python train.py --n_layer=16 --d_model=512 --n_head=4 --n_kv_head=4 --head_dim=128 --d_mlp=2048 --vocab_size=8454 --activation="silu" --norm="rmsnorm" --norm_place="pre" --norm_eps=1e-06 --positions="rope" --rope_base=10000.0 --rope_fraction=0.25 --qk_norm=false --attn_scale=0.0884 --bias="none" --tie_embeddings=true --parallel_block=false --init="trunc" --init_std_qkv=0.03 --init_std_o=0.03 --init_std_up=0.03 --init_std_down=0.0 --optimizer="muon_variant" --lr=0.0131 --beta1=0.95 --weight_decay=0.013 --lr_head=0.00579 --grad_clip=2.0 --warmup_steps=200 --schedule="wsd" --decay_fraction=1.0 --decay_shape="cos" --final_lr_fraction=0.0 --batch_tokens=131072 --seq_len=1024 --doc_mask=true --train_tokens=766200000 --steps=5846 --dataset="wikipedia_en"
MLP neurons of a small language model. Each row is named by its layer, matrix (up: input weights) and neuron, and shows model dimensions 320-415. Each number is 128 + 24 x the weight over its row's rms, rounded and kept within 0 to 255. Numbers have three digits each.
Before each neuron's rows, "fires on" lists the tokens most often at its 100 highest values on Wikipedia text that the model never trained on.

fires on: " =\n\n", "ch", " (", " |\n"
L9.up319:108132133132146161141148128167156157119121149152134130133108128109115115122113083149121119104115133177150132148140118131160121172139157153127139156100152115136101151099115120096104120082161102128097180116173127154140143096156099176089150152135127071124136148127110169102128160153140158174

fires on: " United", "l", "in", " The"
L9.up3:149112087081119132103122132108131157108110141078109143131115116151117140117148119140129136142110110145164127148127076074144113149143136105092126183109092139087159122108119126127100137136107142096121182126138162136162065117111128122137063117096109140121130162136120152086167163117112170128

fires on: " |", " of", " the", " between"
L9.up1832:137087124124153144105141098117113112170140143128215161115142172145126129137124111144151145175160147128106106115072153116133164140103130147157162158118141086143146112101162102100090120113139110128107122131107078116144108178145111127107166126136115104152125151120107131131168160116132122119

fires on: " |\n", ",", " |", " Date"
L9.up1122:166148112119125110143133160120160138154171110109094122135115146124173161141151065174129137163117116118145192103123083104136105180082130130125137152112088136142128126111109101161126182138100094138096102121147150116147126141084131136159161146137096138115141122143109116138109150118124117120

fires on: " O", " U", "O", " I", "u"
L13.up1151:122107094129101102113076099139140121135143127156098159116081125137072130110126134134079116106158157107141094127102141163132144143107139142111147133143137127125119133109131138106112118134178175119137133083146102152156139105103113136132137123125075154103130140138153151119158159153120136104

fires on: " S", "–", ".", "OL", " An", " GBR"
L13.up1006:155096111142122150137151105086143118156098101128148164100151135129119142130107073102104138094116138128127141155149134159139185130102176121110142092147115149130159135102138121147116172088139195159140153130100116167138167175114117136182136133124110113118135120110123145104151096146067138153

fires on: " the", " of", "'s", "an", " Secretary"
L9.up205:129141168146158150153194090148128094147142088121097120124111174126122095143131160139137133154127154121148112129110125138153182157185133139073117131136129104129155134164118118154124127117159095138109125169148133163135082125109137151129124145144134163107143129081113122144138145112142119109

fires on: " that", "ed", "y", "ing"
L9.up1535:114155145134081120151130129169090129121171106135163128074124129133154159134140153115073090115110160111126146105101122115088087116157113144144087119148145085145139139119160105137100087111132136171153064133125089156113183131140091157123119114110098129116138128162120083081135148080149088113

fires on: " B", " K", " b", " H", " c", " St"
L13.up1958:118117138118120102134083107100133118122161107131094121130169109127141168163111122146144147124157136120082159155142100172096077179119159077188137106117100127128116143096096118151112145148160137134101074121115147129179136094158118125085140154121171123142114148110124110145110098176124147088

fires on: " at", "5", "T", "4", "2"
L13.up679:129115103103167142081144135161140126107104124150174060146109143126114137171166137130084186146085178122163096147157096156124129111124145076110102170107186162141137097129123138138106147111148179118142120124147132139119138136125104181093111143171115130108143111140111113121097137117151159157

fires on: ",", ";"
L9.up1508:136172144109102108164092121189136127125153118079075156106156102154131107125138137126085125090183101120101163110154119125124114143111115115135184125134153121126150168102128187172124119134107071143164098146127121134100085112142091123097118092150119117133175132171117134111108087168170102102

fires on: " \"", " '", "or"
L13.up1423:137110161116151109143113091091114140126136104145149137140128108152110139120126120132152112148150127122136153129107095143138117134121099118101141114145144135106144166145119115142125119107117134151165109152134123106099122154124160146134116094130121164117098105134151174096158146145141146158

fires on: "th", " same", "er", "nd"
L9.up1410:137112127163081181118153139107128164158138139148141185130152135143103178116118120152122110171135137128153110136121085125126150160111105131136146121113141081148123171092076089136135144129134129128138097134137143134133121164122164168116090103136077147177112139145099145103124118116132113097

fires on: " (", " P", " \"", " p", " un"
L13.up1936:165109102123149123160154130112179102116139109143122128093193149092136137155111139163123135148102126142121115146146123151123122161117099139101119129167128150093160146119122113083109110133168126112117145125098121105076129170104162164105108136144105141080118128101141115126118124143081128124

fires on: " while", " after", " sh", " for", "5", " is"
L9.up1130:161159127137144142133135092147130110175101120138134107098083122124194123138139158085123162186166089102136148124119170125137092126117173120109068132122105133107110120093107107155133063138103145097136119123126103137151099152095112134143114140127181101112088124127129122096144068128139120140

fires on: " ", "ES", "ing", "ed"
L9.up1032:128088123066099146111081104096105137103135119146135121102178090136121157156131115157143153171116096140119113169116126126099154119123143128108203124126112116187134147101135133146100107086129163138151097127117137208131121171147135127170139167117090147131094143119119145100104138130126132113

fires on: "D", " d", " D", "-d", "d", " st"
L13.up1983:114124158125139101139101118089139131155091114148150141142111121088135145177140118165154151150128118161075121155120114152145160134137138133132139142097118093138118129128124140137109115106137198047161149150182087148126140133152137172135099132142103128142109112166158113122140094128143115091

fires on: "th", " second", "imate"
L9.up1100:086119153146105109166149132147113154148160136122109124138121110161121154159179123145159131171152125101154160146135117125155131127122157115098122092127129137184106149136089112125138175128111145120174137172135148131156109141099132105109128124106102141097147107096198152137132158131144186134

fires on: ",", " to", " and", " of", "/"
L9.up1319:117110148156143177122160112179150155129134103148135073093122120100167133125135134109132107096101128150145169132124088132079142119142162079130163133132147163109158109092147150136040159110106110076140096123133158139156133116112110126129122114130165154134133091146147123130149110127121127093

fires on: " at", " on"
L9.up639:147111101083125146092135149178128121114117113105149113140143133124128147089123162139106121215100178102144135145174096120123141115129155074104137147091156151174136126114116132153108129112133135129132170150092085159172118085130143103117141140150164170143141159110130145120143150094093097135

fires on: ",", ")", "s", ":", " (", "\""
L9.up385:123146125111136194188126106137128130079162109093054166091110130118134160128142117103126150153144134048127107134097092125127135112147137126112117131167146105125106147129142085113114114149116154149130147163138151139146167135123131134136123127137094134131176111118164179115113160131156171106

fires on: "'s", "s", " his", " Str", " first"
L9.up1175:157098126137087100170171183112101150115145128125108123119174115141161141118080120162129135189136152108143071120151125134118114111119109150172161104121119138142142113137132125115082114102158143120145165115142121110118100119142164161129081117125143160075142088126118112106135165167150124185

fires on: "W", " b", "B", " F"
L13.up1935:148141149093152162122157159136109146133111127111183131101127172121139125113118112156132148124145124143174109141148146107078130090082133126163120133132100164134162113130099092087115075116135169091103152139141144128144122140106124125135139131119116089102150131104119103129151135114123097136

fires on: " sh", ".", " St", " st", " d"
L13.up1324:172131163118089167124114134111104120143136102143099133122096122134151107137145084131131126093103101120132112129152086069104139151134100149143104172126133148127107094168115156093119130085116149107119128175135152128119137132127136144159100118115134088124129082122111154109100118148105164109